Part of a small language model's weights.
Size: 11 layers, width 256, 2 heads of 128 (1 for keys and values), MLP 1536 GELU, vocabulary 4096, 12.9M parameters.
Architecture: LayerNorm before each block, untied embeddings.
Training: a variant of Muon for these matrices, 251M tokens.
MLP neurons of a small language model. Each row is named by its layer, matrix (up: input weights) and neuron, and shows model dimensions 128-255. Each number is 500 + 25 x the weight over its row's rms, rounded and kept within 0 to 999. Numbers have three digits each.
A block is one neuron, or neurons of one layer that tend to fire together. Before each block is what it responds to, as a language model described it from the Wikipedia text at the highest values.

Wiki markup delimiters
L4.up445:511495519500518492469518510485504493502496476515491465458522510486487494490446545461458531499493473486516494475466521528481497507517507500541478487478482464501481495443495479477513538548508532498531523496498488534449434497540531491499533428504505510477507498509466490469493531482494532530485461555534503500492502493512506474498506505519460498493495497511486506491463503516435547494511
L4.up625:490454490500462551497499492513474531513454546518529517482491518514519465488482449507529468502491490475509467554474537556483480528517490496521495488553523498539542490499534509507503484476539530504487533483510496483508479523464507483490494493499521481459492438481503507499455489531466513493500464529488498482497480469542521516501463480500484483491504509514555498470513488509504470469506
L4.up1047:492498478514541512487493495526500479505523510502523542495509497472497539497440468502467460509459485511481529482504483510519575531460545540515465485462495531484479490477509472482489489490472491468507455479484509497466482511523450505484487530543493473491498487481466487438489473497533486581531435491478467482533516484498480496518524493515478502471485508501505484478518516503517504494490
L4.up1247:482527521503480475498473529519493514533556526527527478452497519508509472539469536522467479518492512488543495480511519455529460499462478540539497496516509551544499497486542502473486480486498475547444497476494452508486499516498445473528461484516494529508497560505504483518545505458490531525550509533478446506512456521469499482512486468502511526522534496493479497490474493486476484514552

Hyphen in compound words
L4.up313:517483469472500486509503509488459519532512508516485407548516464489504486505497488440514480518479484490517505499510477514508485489493473520490518521486475487526469522531417492490500502510502530473472492465535473517487465481474504491485511522470510515530477513496501530506516508502496543484480500480444488472533489534503476541458521435506522512496527469492526519517500584512495537494518
L4.up572:511477489491480468447538492487469502528484476505497476518500494467503500509470472525513508500474472504543492494498522507519487503505485475503492483508509511505512536501492486524488474496547519481481450514505473560489433496481503512466500528491505502556500522529487483465482532523528537519494484476486507517534474502499504542502462476483502566502518504481480478537485493535493495522522
L4.up741:535513497516472503502476523521519512519494486496466462513480488507451493538484492451503534532489503505519438498496481494509472499498489513496543517517513479520507516515493493487477535542496467500489482516508461518509517507459498513513508514494507492541520482528484500458521510500496537511563483484491497471532473501490465516508505438477519546531481487513466509473495499483464515483528
L4.up1273:496456497526499473499471469487458488524478501486466478524457519506504513514521491489520544531490490471572473499529528507509488503517475498479521516487510508498487515503515518488505499479506535466448513487507479503530493493508502454488464536515488493544460493524481542483501526552533493531484522447475494501512467489473494570506469483458491497531501516493515505507495556511480539475533

Verb ends expecting objects
L3.up36:536488487524489505511510481534543456503444513497493460507485475505500461503542474482511506509554498493500498526494489509467492502510499510477490528489495475542486504516467488474570504475520535494508484532505488489509489502495476496518580470478442487497500512497516479509486483509484476478524555500519519529480538459514515511484572514510460525491521517474512532478520497516494486452451
L3.up1491:473493507515479523486536508539494458530507538525466501490505505525545516526531516498495521485558517457477537495511496506526503486507516531512498511547509516489500479485546508501540507515492471459475480511465498490509455537482509496521504476519467485536471548545537496507468479516508488504478500506553471502471494517456490502503525462466454536482515444444489498501510514498467519525446

Verb-completing word pieces
L7.up301:528452492470532465501485528506510471499495485480541476515502468517494452519502551515513525501497488527485547468477497546479463504461524467448459491526494493559496514514478499452493472454477441487561467501507443494518546533519490517513499533540531453499462505476508477511496486471510538515512519532485514500516481529476498551524529500498464491532475518519533492500542516515480496453480
L7.up305:534522478509488468463509495479487506526476491536496487536538506503471470527490474449538477502517453501476526519482462502483501525481535523538503539477534515536490488498490505465499539506479473483526474467537521512524505512489509495535474532469459462515508501492551452519529480490541505449461528500506462487433485494480475514556505546490510495525462488470475502539524521496508495508467
L7.up376:537500496511495461523489531555462469506510468493457491459508557497488498464535536526512527487549489513519473497487501505482525487520485491471484503473515521484481520477540519482488473482498492532472516499522458528474465468485504492444510511487517495497457507495475498505508488469558535499494499471493503498508567479509563522507517490501543480509504500520507499492539488520481478445523
L7.up389:450504498485493476491519452533510461478505478465508492486516504523519497498486449521518509527501482493501471502469479496507504559491509506486474512486571522494473545478503498466503482458507485495493496479530434475504535491486467474518478474484468476497518537509514538544476528464530533494491492530503491494510519493490502506558471527551540490512529491516478482463506506478514464499488
L7.up690:476504514460517445503496503520490425471492511451512497510477522503496457488487454527489499481490499483501492519481458528541527475468477503494494564496528475476525508527482510473510509514510493490477482518549490527491538515508481519508489527460475482490516509475535498501516509491516491510481451547530534515464504484525489515460494513454532476514446504518507466526551480465553483500543
L7.up713:574505472492520517473511514495505495494507525501505490482549515460524507481540499519492503539517488493500499517455502511523523475503487519466466538473503529543499526504507485458473515477478459469501502536511472527489485479508516467467481531460475484477508508516537488533462539508523521506491546514520525487505444515520543535501488474505526526487484534502470517468509487466480511467499
L7.up895:526477492503521464485501535527491451515470492457504531522514498502480496474506523500495511522520486482438494499480451550477518494458509470465482508520464540546488479490491535490517531520478462524500475477513463521527482499482486467503436469497469506511474470487537512484525519482535517493531544525512521515476470508497526496503519498471492503482504492511492545503552502520563498473487
L7.up1354:515494480500536435460495528492482433500501506482523492504481491495515482496482521512503514542499455487462482532488470535507511479530540503436505461493473462480480518527466524473485510504527497524548509518518450508479476506494510475496486504506487478465511497473544480531458518536533564482501498564496519513524485500530478536524446512495520496480519528525454526501498567509532483496493

Line break after section heading
L3.up313:455502537512493473554516518498483476513494472500504513480482457531538483522509494507489490513475491523446528503545538506486507516463535467552526488496510517500523462486486512502505502479467517539470469503532468459469531448499493533516545527475498500546504507516487491477528488498500487476502539451530501473515502475542502513536521518454465530485525512496475498492502530505550482520531
L3.up1533:486464514486467483506507503510502472493490490492504528501499532540488470543539486510486520517492490498527486510503557481523496500529503435470561527498491496441462514524485527492519489505512547538471469469496546524516518451474549528527474533506514494504540524510486499508469510515490510484528495549522462518527510495493479485493487470525496470550541523524491514446524495504471465475524

Inner letter i; first/born
L4.up144:503510493510489479475500477494510471531525494502526485486511485488480491519509524501532490520500518549485474537517522520494470514476528478502516518498493459491536508484519473474456494486496487497495500500525550496490531493531477528514550525521493488501474519489501500491514475516501490507501508488500533503495516491473506527504487525489529519498518472480481452447461472495493507526522
L4.up214:495509505440465471439468554490500516495543490513473474532545512482467496520527514492503476506511499461501509490488469487495498509545469506491512456504531520494520479487536466473477532536499527520498542473506482502512509495501475478542534465490509552506510517485524498445456481521564463519508473480481519471548492500493466528501458546547543539492473537492548520530524489479535500499460
L4.up768:490582529482507492486500505475478478522491514532536487532563544536438520536478479495506514444524494529500530525489501527478512502550490524493503475471508468498502486522532494475510504518516507468502503507516457473496505532522464480510540502462507495506546519510520478456446495463474509475482520504501523482477508512551527515518479487513505504509531480462475488496500479502499509518485
L4.up1037:515509503442491469464542509494442534494510503468518527495550474519495521493475490505512491494529545490479495483496496466519519507511516505475504501445479463521509473486505498518510507501544482513523532470517536452524521493487526496482505484466533474524525487450512492500471500499512499506544514476505491511522512510528513528469489531523482524445499518528500484495539525510489500501470

Wikipedia table structure
L7.up97:479460483547529502516473530526491520509504516521516490491507482554516455511491537501511531468529481490515473488498479523480475542533456510514470540477520458485505455526507531499492519453493524535480484488533517512545483456493547504478522524514464481534495477494463468528467509511502534502515496483524489528510541475537476488511479498509482460520517531487492494492546481514494491478528
L7.up265:508514514472516546503492549496463484542534486509525530491513475498545480510474495486480479506523543530487463474568553508543466457491493523544479511466484482528480480506528505528467492493519500502506501494529475498474507526476544495543513473466463484495500534490490526530502509487538535509501490464501482512512510497502530506489502536544477481492501473497459496472471523509460500509555
L7.up278:498522491531505494515522475488478468497531512514485533503553482575457455515467504486501520489514496518506496504543507484500502511544477557516463535488475451514482494520516514514519503455478486505493427505523438481506522513495497508485517485491513495531501520501471525548531466514541501515493492499518512527540511489523536485509476557532477527499505542532490459554480498488489469539508
L7.up526:489461497518519479504492474497474504496523514502519505505485484502521511538473478513513550491461543500505512500469508484503429508478470526507487478445501487507515498477488503515508498495520495515517498482562484468489511487510488501519504537546517468521492490489527547494533510551484484547485530441481490510547498470480499527491489502500474499463441475465500505519501516537511473499521
L7.up662:517497497503516504520497457495488490528501516511510504476498539521520470475495446517487443513526502497508495461522501506509526541494506438556515544450474475494452504532483544470496485516466525487488500506527492501472501474507481499484487482498514477483492516468515493491552494461503509510491559511496512514455439491495501526491505513485463488488470492511518460486493522503473480531543
L7.up1018:483517517514504481512470549541519492483480472522524498520490519516511456517500475422539474486479546518511484509465479480525497503490480506519526508485508472493500507458486514500503483507517525486450451490459487496467469482489518522485495436513516519466458520524474528554532506462508486498508479515550511474483504491456500522524514517467485469534527467514528512518498473487474477470533
L7.up1194:478527457504483485506505533484492473516527484472504526489495505445493489517463504490500515493493486508497477483516504527494505482498508494478513475521525506521508500489515483482562536461515517525464502520512442509510502500554519451521536503516539455485551486532494520498463516521474456521480489502494507489532469475493512511486501510515480521472494463534500511425470515498568533495498
L7.up1445:522550523522544523533473503460497477493532476500517483502494498491491425518507522469489495524485487494480519533487501514502498522511459505473503518506520494536520490503555489509524504529474510560551464522493526527461494512526542515508528499484498487491466487510470479514508524490472540480491482498511491517482502448486467472500487468516485496519478464533497487500513535477463524504485

Leading numbers in tables
L4.up175:544445476541524510500491468485485482474474470497513513505480512486495505496520487486491480487547523490496528501499521517515494521528524517526470497472518489473472495534486522538455500490501495495513505498485481496585527490517486509497468500502512485508509516519479458502470526503460475526450527537464488534467537484485512456548533477484493468473466546486474511530516479434506527496479
L4.up290:489489524528419519490490469496471469487491541480463459467435535497497515471505504508506520541510485543520524554501492522519506485474475511460501482508496533469526511526474505495524544457476488557510491465452504451527509517514484525497482473468486468489530510511482490540475508532495515509526521493445474496528487473522495500530534509517507451524486511485486473486470496506490535497536
L4.up828:488493523515483462484474493512487506541450489469443459520525501523559476490453474492468487494424464506488500536504537489445476516547498548526523476483511515511501509527481477531506530475507475502488526452517518526487486478482493521485506497485507531462521511508517503520471469535484531446486549432507467481503484475551529506499521482513494519504499531477515511488537493500468464494497
L4.up1002:506486484475507452508513523458525477537507472495462520501462468487500498495448490534475467546519482531444518500439489524522526513510507507492480578528504490490523483508496534527463507453501501502507516521485499490531501501515502524545454488538481525545534485485501486501500519523475527493519464492489460470495480514520507518514500510520542481488506507460530491490520548500499475534529

Compound-name hyphen joiner
L7.up108:476508470482507503507514492477504546482474492516479479516550573515488471489492459501504493500513523481496504469483437509468513500475504509516496521455522483516519442470461489551447508497478449445498510490492513513519476469549478488498556506500493509496482457552499474509545481494504512509515513529493467500514519519526518499537493459530488542478471480464475503493557486511478502480469
L7.up796:495517535514514529490498507438478479537448522499478454521496472475518479498545496481451531524544464520495504501500517510523504519489513462487538521506510525515524513490505520473498466520514495501530488476489520486497475480505504490520455527510465487514464479499504489486508535458511460573469459507499545495511482544473521474521501513492506482522493506472459543510508547470499503542504
L7.up934:506496515483473530524483472452534516479510483500487513553534497505497506484534492492512523503520468514528512502523483453513448572479478492517533473489523529491487517463496471498416467500517457515491535501496518484476518478438470498484507535481461470521499502519447506494500550507502529510490437453488521458493518505512478511509496508483505504528506498538514469526463500531533513481508
L7.up967:506514457470499477492521472521498515480507526494493480516503488537547529510506492527486507554467522512481496465484478527488517473466498478478507466540491566470537498510541521492518510459492511473464483515541544512532494516456440469480512521468534459507462459527523470506524542472523480501477471531514517525512506517519527505505481413525474497518494482498516449469499508503489467504540
L7.up974:524530491456502474500511541430516488568489492489468502501538514546528541541517485482471487551483483481524519517498469517507477580443473517525540489494495522530509528519477510496503546477501514493505504478527517507517459497506509452527512511483508535508499460516515482499471521493523478516522544513486471475461516493489492530502522488490491524536491465517529489465492474534504457516518
L7.up1034:512506483501489513486529541466479498487468521528485495499496475544520495503498502492493477544497500495491502554496506520536478483514516495507515540507538518503508505507476562524467460524504492519482498493511523483519500489501462468469439576516514532493467504498535522510549495508532486528498520495467514491460521485518481480508499487498527520467491495469521544501515498506551471486523
L7.up1117:489515495487462514465511502506469441521481541455505524494449501519515514495505442488447558514494487527476486515511530547478510505500488552518531486511484519507452536481499508486505509516492497488483507471517507474493549527499525537473525547492501521470482469549513503485499517583508509487457472483523499511498496491511468520497475464485472523478492491493502543463528510500494495465491
L7.up1533:493519517515471502505490496460452488512467495501487462481525504499482494477509504450485496504501563486554468511540490496522503517493479537514478458504515501497482539488499496502515511451529487516507505560459492513482495526508516470494502522472493517504518491495497488554554559526500498496495535541495468522475499520492505556513497475484501435490452517466498510472493518528481514464513

Sentence-opening time phrases
L3.up133:468537493534514498452545504494511502490515482473518474511463505496531500477462522490514516513506510510455521519506470471541496484457507478485504487476445501474531499528492516508519513509481492486484554507483507499493487485523453507511520477533495514528550523537495464464483490472507539491520542545533493532487484523496523475497511480508492492483494490490500462498513535482526511460535
L3.up825:454506487490493545478475515508514474490495499491482504465525480501484516486503495503473505512470483474486520496513519529501496498503509470527485463473460524493483506453471503502507509503492529533427495504464532541507452483528462481505546480525533465491492513493461459470542471485483532523473495545512536532518489500478467489480550472493477531514489478514476553510526520503518465498519

Sentence-final periods
L4.up24:492467506450519478482522534503493540526462548524489504516509474487474555525499490508470512484517506539486511517533482471495489488530490493486500496497499549480503511520429464487494498499519471492448491499503508556498513508492493525436513485475540485510495510518484527516490530459520534511513521477530482505458473498499536501472473506510506517494485462495515508473504528512542479524487
L4.up610:482498483490504479520511514493506506538487527513541527520494473477481489501475438500477515461540466532503498508519534510483505488461487474525484502534497546457526516498495492558492457527520509505459495497505493531465517480515475527444481523459527523512489473493463502480501559505481511480532520485523495511530458538519513502512456499535517525459526489487532501486502485497533492513475
L4.up708:506486499489492511510484502484540464475448456507507488523447489461506526490510497531490482523473452483517522527486518470510491497481527540497458544476505524439491526496487501514543518525517516563479512497496499486505469485482504484501536528454547528504576478505565486537483466467503557507460485512487483495518499546480507512488511505526506509498471488516509532511490561477545502527517
L4.up1297:478485444456518474459505479475484466496494551498495482488509505512514559525521479502528494465530483502450480485513529513523450466472498492484522514508444527438529481516467493523510499486537497496462494492500484531511517489516471537453487516490548486504482476490487482523508524457467500533509475505526473509518548512460470469486482470455516505463458463512494520476534492506514463526499

Word-completing subword fragments
L4.up367:486475515544517537454530463518473481511436521505506499489512543505494485505472535489518475489509498510480561495473506521496473531492507523490480477504517492497471535516507511486468460487473526504497504512481482502548521515509515457530501486506467506507511492514487528530547517498538509503442456499455495523507541472484480513533505502488494491493505507498495476501523463517489465494466
L4.up422:478499498511492468496484517483486526452536446520527479452529538484498451518530495465548458521521489524528527502477473519518498475464466480496495515516502514473492509504461462498483526487455510500514527478503514471488478508492495488496487481492500493456484537492508511499506517515500526463476493520516507479507498498510489507519501479503509515529465542539510534467516496461467506468514
L4.up467:513476505535446473558471527541525524467478498490536485479477507468516497510513508495529517526524514475460492529512487466541487512490496513485517467471478481486497509535556479520536509456507501536505503510489491502506465499531475525526507489451482502523516472500508481518447458512555452478495458569524482529489489501505514501517510478538518532475508517550529487517489521495510503475520
L4.up706:462525503528497488511536535487504482488534494527473547513507518530474513532478511514571467520437426461498536512472453510492518508463502514510506506539433485490501512535451493498511502488464512484536509497521536464501495476441470504484487484456517455464498491522538466475495509512474516492469521505447504465507530510505507511511505510491497476495470543503509497508504478516556463501518

Templated Wikipedia boilerplate
L4.up94:511466504435514574501512541466515505489553457503478525518515497525465489499470469495456523498511524498510513526508473492509517506514487526495487494493482532486474494457524518503518506502519483461487527526510488539502483463509509531536513478481514464490515516536499468477532506503508512522535576470509471479502472511509475489480506516526511504525506519467477488506499497493523523496489
L4.up283:548549529506497516504481525532536494513523533524481486525496493480483512496486498484510521491464546509491504533513526486494453482500475499473542474510514557511492494504480530472486525559447489476516495490511540488522509465479508437494506471491502493511508502493509480551543500495496536457491509472496459539470508502485472540486487516471464471455485492481513507511466514514477456500540
L4.up954:472495530513509480507453474499464496521469478477518492560498486493508459522460497540511501471499517549531519531508527530480501476460494472487474504475511516521493502418523471490518516530528527533501497524496502503516494513520489472470499490516507494486495505473482470528503510508496516525512508498503458510474475476505541463538497508508506481517475462511524514495507531525553481489523
L4.up1352:489491446493490495531479558492504476462464461483500522556536545524484484495480512494521447516454515501581494509521526483545478499494480506483502485482502492529479501484529533484482473516484519516462487473505524502470534461508497506499525464442458475496485533483455487519529528548546500477518536502533469484527495466503485481490479519490505500507481499516490483507496536489490530454502

Word-initial N, table cells
L3.up304:519502501492469540520499486528528480511457538515535531521522457558492517523508483511567433532485505510474463470500483490521521487505498517512475477479470472482447494497474560481504528519494459532512460500481494476544513480520472473494514516471493484481484536486490518509487484501511513479512529449471505529493526524450530508501454528514464518491466462528494519542520535489518504534519
L3.up1093:476503554515503553503482496505507418543498519519491536496489456483473524481495442448472459527489508553502533492520505536524500471531494489489516493500533540490468503492485520471474505453496456511495505504429507475528457533542476526513510469457469472506511518497478507515533555508536497500480481491505503491449547511514476495472489517479507511526500508505510507473503553537490534513501

Space before statistic values
L3.up1028:485543476498474521529510490511469515485448511515518522486542538538521512466516500500514453516514498481445467509496483472510513540498502484503503467462506502527493477492493489511506478441478526490454491489512533514507478474508508496499520503476519483540499474505506504505495450522499476550516494542491472556518474518456542492510446488505521500528482507499479478518511534458477527532490
L3.up1254:494514516519516485486497466493483493500550501514520484474547487465470504481508531502469459510463451533480470536511484483515508467514539507511487477530492494498507499525485464503479523515490451537507525521506501447479468464498458468496474510539528497508462517518478496522511462543489539492487505502494521501516547505454528501496493504469486519519501473514490509496501461558490512489504

Sports stats table separators
L7.up193:460510509508491509536448451478474508482465508498504499498529533534514454473472498500458450503459493498499484524528496471498501488535466529485463528536516530462503502511465532531544482497501494494481492504513492525506443512504480500472469487480502512487521534526480526558505501499550538477494515502492492530508515489478516484474487503511523514496541484514506488514542485532517532542530
L7.up350:523538509492483476479481508494505459486460468516494478523523521506538511517490499487496540536534466522477520530497509559534469485489520530492496515508504516488507481507484489499507504512482507476499539498509490510497514528519498495509521494509496427515461479445486517455462505459530527485492524512468483497520506494487472560499481543534521529512549510535507525521520500508474520506490
L7.up829:522500496524480499523480492478468551492499497494465500488473548478488512549534513465510506549490509470478538526491509540501514495483473533466490546492501508467519526463547519491487463515489481493502496482520518522494475490480507541518524491438516450467420556505508475487473533489487560505530473467501477513526534507480497532540471499472472519501498522478446519519513503498484453468497
L7.up978:466493473495510490490475530504493526509483486507526531539410546503515499539524544560484522508476458540522539517517524485539500458485519529478536540506478506478525517483529498468485470472494449530494514498486508483479498501516499509520471506494504486523449527476516497458474507477520517476495489480481469519510528534476460521510491470492481485474480491490470506532545514486528467483493
L7.up1020:490563501525479478590453547472485479478539488536498469464500512522504467499510495502485490492528475486468500508511510527532512538509516557584478525485443516507540524492517473517504486475426492499499490470506483456490483523498474489504492479508475439522536474483495495509522487481531518510486487505535501541487541465471507514524515465542486502463492479509486490487540482516537473476514
L7.up1151:501503514490495463500506468461504496511513529486492534462484520491521501538521473512502446516438465482483463488526497515505514507507514516499519514399492458468508476471538478524509495450501471496516479545499503499453514520511505484481484516492499517512447495462472458510505488501502497501510527502493485493559534489466539536521503496488516527491514533500457510480483521508489470511485
L7.up1188:478524526521462507555493517507491537520492466476483470480509519500486500458454529486527508476464519487459491557503547516490542528483484484498521540440521519493504497529503502503493548469458491509495485484506528497465504535486489505449514462461536505507525504526514471497510538514498558477496512508511473485516507485470492465503477500494542461470464468460499466502500534535539458502511
L7.up1440:503523533480473534508485493514498473485520492541494512505532521477486528481465476517481513529513495493530485519477498508547504505482473573491484474473515486493463547501536510509516534489506482524501518508463501547461513501515504480520471509515468442517581497472486488493470492510498516486490556478524472492494507510419508513501493520482470464469449473488479516499455487450509470487485

Time and ordinal expressions
L7.up6:518529503537536448498520519475456498510487473501467486478506509483484475487444517513444446557521495497462513490495528506506558439509482440500482494473503470510538452512501495507528454509490489499503512481474499473498515497460515545515484503497549450543517472506510495458443457493511557481519530525554502483494498494546498509497538586493483522528498494510467499510505512478517476489483
L7.up346:504529539563524485545485523467516511540503490558535541480498445470512518483503503490469490488519525484490527528487500510506503555481457459457529489496497496462449520491547510509467499504502482482534484505451542494514522513502457502515508509467511450485511450544480436534507491491519533460497529518484483472513504539535450502543492537518505495502503487539519518516453512522540512507468
L7.up364:511502515491493494470501511459496464520525532501530491506486506483507515499475503518488488570526517474500507495486498471518480505511513514476524503532516508495520453490541500522506497546514530490535500476441477493517536547465484499484525476512493469495547524478513511515475463502509505486480445485509567521488526476526485524539487455504493515509514517515528482497534493506500413513501
L7.up940:499473474488494506510507448472495520489476465516506481484496534487464545469536520480477516489490528506475490514453519502534500473513505520481547473503508496517528492490503503506481533461483497472479483506522530488492478499456496499527493478513534458544559489495538531490452539528476521490532483494510482483506518468501500535548527494541478525460488493534513483441488495484487472459511
L7.up1231:504529462476506504513511533477527487493481526456501492514557514474494489468493503490452509511481509480553488558509451524500478493485523482499483515506489530505511473426492507477458517474453484497495502526530495525490498512510453502480544483470505535480530476503530501515533541491452541514483452526492508539473495479528516478524472537508538540525512489537473486492526539540488522503470
L7.up1314:494522453486515523474503523487514516508461484471513517517487546528528517495456447513533503489504527492487466484465501447491484432527529527482539493519473476494513481503509508525527424486484482506481500516499495493548506528503466524504497489525481505526521465478500505501498535486503513458533474535531499459521519521493515494527547503534471476475496516523508477457492500544523445533487
L7.up1318:501470512504462469489496522588445513471488477525519529523501496480531516494496488475512483538480461522499495470472506485512466465479484470502482504476502537481540455508486517477508492518489469529489465506525478510536498533491464520462480514539497502530505517481531500467499507505440514478528474552538519529516486495507495472498491507519510507515501516495452495465510520513493489492482
L7.up1327:458502508529472504509542554486498508524489526548527504490520527454470522495473495503479506469492490474445527511475523512533505491530531472468526468499461491464539491506485512501469508547498502497425489539471459518498522514468507485491491495507460529531483505513490471489526461481507482502517464515508505493481444509487525515547516518548482506501457501519460500520552583497525490475495

Mid-title words, sentence-final periods
L7.up493:459486480461490506502525475481455571515481492520448490506499522501517509502444520500501473495499506537501476487469468509490511488496432519528470464500510488473506512515487500503507496489538472470498518532497502514530477505495478502465483545470511495509516546467492457480484529490546491448528444525464537444514541528556433508485442468476507522496518497484490475510517484505513511491490
L7.up524:522466552512476497474494518519475528476461520506478524471487529498495519538490525485481460498482479457527526504513476467518464557493484502530479480472533484510516490540519545495549512507481496502506483527503519486502508484387500472506529518492507493488551479517488516525531547530519496506471480538491462476508452462459504483491507519499509501475511512482506514516503463540504459458470
L7.up752:479517527534504476486484488501503527480482522473451510490536542501516481487476483509512482526481486446508540493499487529545519470530513454537460524476475446459446514498524467508490518448528478483492521500494483478536494493448490475488457511464461502461507519556537470508541513517520504496499525478504529480498459510528506513521481497494533500483498503473493525500559489533497476508543
L7.up935:485553524512510484477483494500508480532452449465499476477528485494490502499541503465474500454510508469518480465530500512513494475455505491472521517524526531504533536502481512512549502526524503539480522528476510547481526471489467492528502481500510492482494478521540471477521442478477493537486502532523449500521491506499537504449541507492480468491529467498548495455527489531525470534495
L7.up1266:473474505479509487488511504494522559490498484481510510507494485489516478484537543512526453516525497475496539501509493513525480501529515462491488484476530455458489551503504529509530537549455517516501478506517472515512494496495474498489501527451454504508501528496549472535494527477525494532486529529499508496491496517541497553550465516483496474505496512536521505479479487487450503479473
L7.up1293:526514473501517476466480494463504544481493506554472509514495510491436499495506509488525496492545497515544524491546483534497479507540479491553512523516503503490496475509504522538514486483512488493509507518518471498469500520518506508528474531529478462499475462534530490535507479442539524442477479465544502511503493494482528450505481495508537475487475513504557473491538490509518508480510
L7.up1520:497501463514504555494501502470526560520498524496438477506522503511457508500481494502512457521524483510515523519518507489524402506516467478509514531462499485477476450529486483475481504503492487509496520486557526526499456504520476536501490504511478492511513454500556466502505514482563463476466497512487480508491520522526514495531511494520549484488498494506484527473513501474496497480521
L7.up1529:505515466498498495503479480438498542488498497495463503515518506511453466528460501493513496476503487491530540478514497511465455534475512495473487496495544485439494531523483511473490510504552541484501507525507514486481541488512476488540468543492505469505519472525488481503456521483560507505474520512522496469499516455496498514496525507505461521461469502536503498496574476495513522528554

Table row-start years
L7.up40:534475498474486508498469543493495472504514508498526468480530469480499460538516516500457469488506439490496528504451486517520499492483478521467515511502542454479531513507496498488533555515505497513509532493510515483480493553521508474507525508513488519485509521488498474456490489497485519494544507506497506473517512453507505499518476444504486530515502505499499510505514490557497507525512
L7.up41:514459538513519432500514536494526484506506528487547466525525501534460544522484468513499486528500502493419456458507482510504478516526468524474488487466487526489533541478417497500491514528471542502533520465508519497550535516505461515501472515466503484495504516524509495499493491454493505518494492501483475546546490482487520504503489515507473437530496514450514464518526487531561486464492
L7.up155:516531497500468420500465528493514447505490506459512493538496526522490491479509460524471517476469475524506527532491511513516497507583500483513515523474483483519493493488455472507499507560520423517501534482492524519532508477491493503533525503516490531532528505511470505519478460494488499533498541528493458545532455484540510454513536453463489514500520456486545511532495510512540493507527
L7.up182:484497533497440475508522532473449479510477525456505452494539488473518460558545516505526481498525477451528521519511532468514497479470523556507495456508477518492502505480453502485463492522500528496506511512466498539524514546498489531470528480491519481447485511509475515491501543528499480514449540500497460461493479472456490509521511522499495478484502481494473479508526484497544450481489
L7.up349:461474478480522491534493526479505465502499525511531477491479471510483495545445473489511523505473552458478505531471495504508537473469514508514464478506464462487478462509476523485523490500496483501472527484484491463531513501547524511485480525502540508497470514468526528481531497454524484521459482490507494478526471505484471504488499470537529481478475546471483500479508501551498502524456
L7.up738:457523513526512507498480508493490464525515500492479517453459506491498510534514466462529491496473504491511518494510556483514482496527500488455461508479520526511490511489487509528455558487451519541482463485499522525535527497498512506453476518528495460505522493471507470494520527442507496514497518500492529463534494450503492508495526554498504516507478474469495521489532500496515508521545
L7.up784:522514502493529499510475543503483477508491493514541470513488487475490540503482475497492456501542528491483502492496484511498445497509528502498464440484481495492464514498501496459509491509527538554542491519477493437540479488461501505509465521487533506519522495532498533493495504485462510457536513514481514510492509491511498520502533514503550510460535541458507450486508505516549478475471
L7.up1384:503493495512498484486501469526480467502470484481496481487537505479475434468521489513517477496538496485510470487517509501507527510496460480517467477512483513504470514477467552498501531524518464532508527499495511500517503543455488517476499516443565468515479481490520487499497483501511479491498513502478528528504510529506469484502539500490522502476462477454482498508519504504549460518537

Sentence-final periods
L3.up474:449485479480468539501515495479482504491468493496499520521488490514476514520460495476445533533507512511512519522539493505471527520462497484486531449512510465477497548504458507516513483487490489531484443508487495502477498503491466491500528482517496511494522494491505487537494516448538483537471481525482483427500490477504511500497501534521539510530453502511501504486474488518549481489491
L3.up1225:488487481484459525504521534468529541547482479511501494485504498496511493511471499510472493506510491491450531458520530475502492531476507465447512533541518453465515515499451548540532467494544488537481458491497466494520476497509483480495523518522531477464491478483490502517531440457485517526512448477520492504505498502465490498503504514537488530532519464514452497509519515515519479474500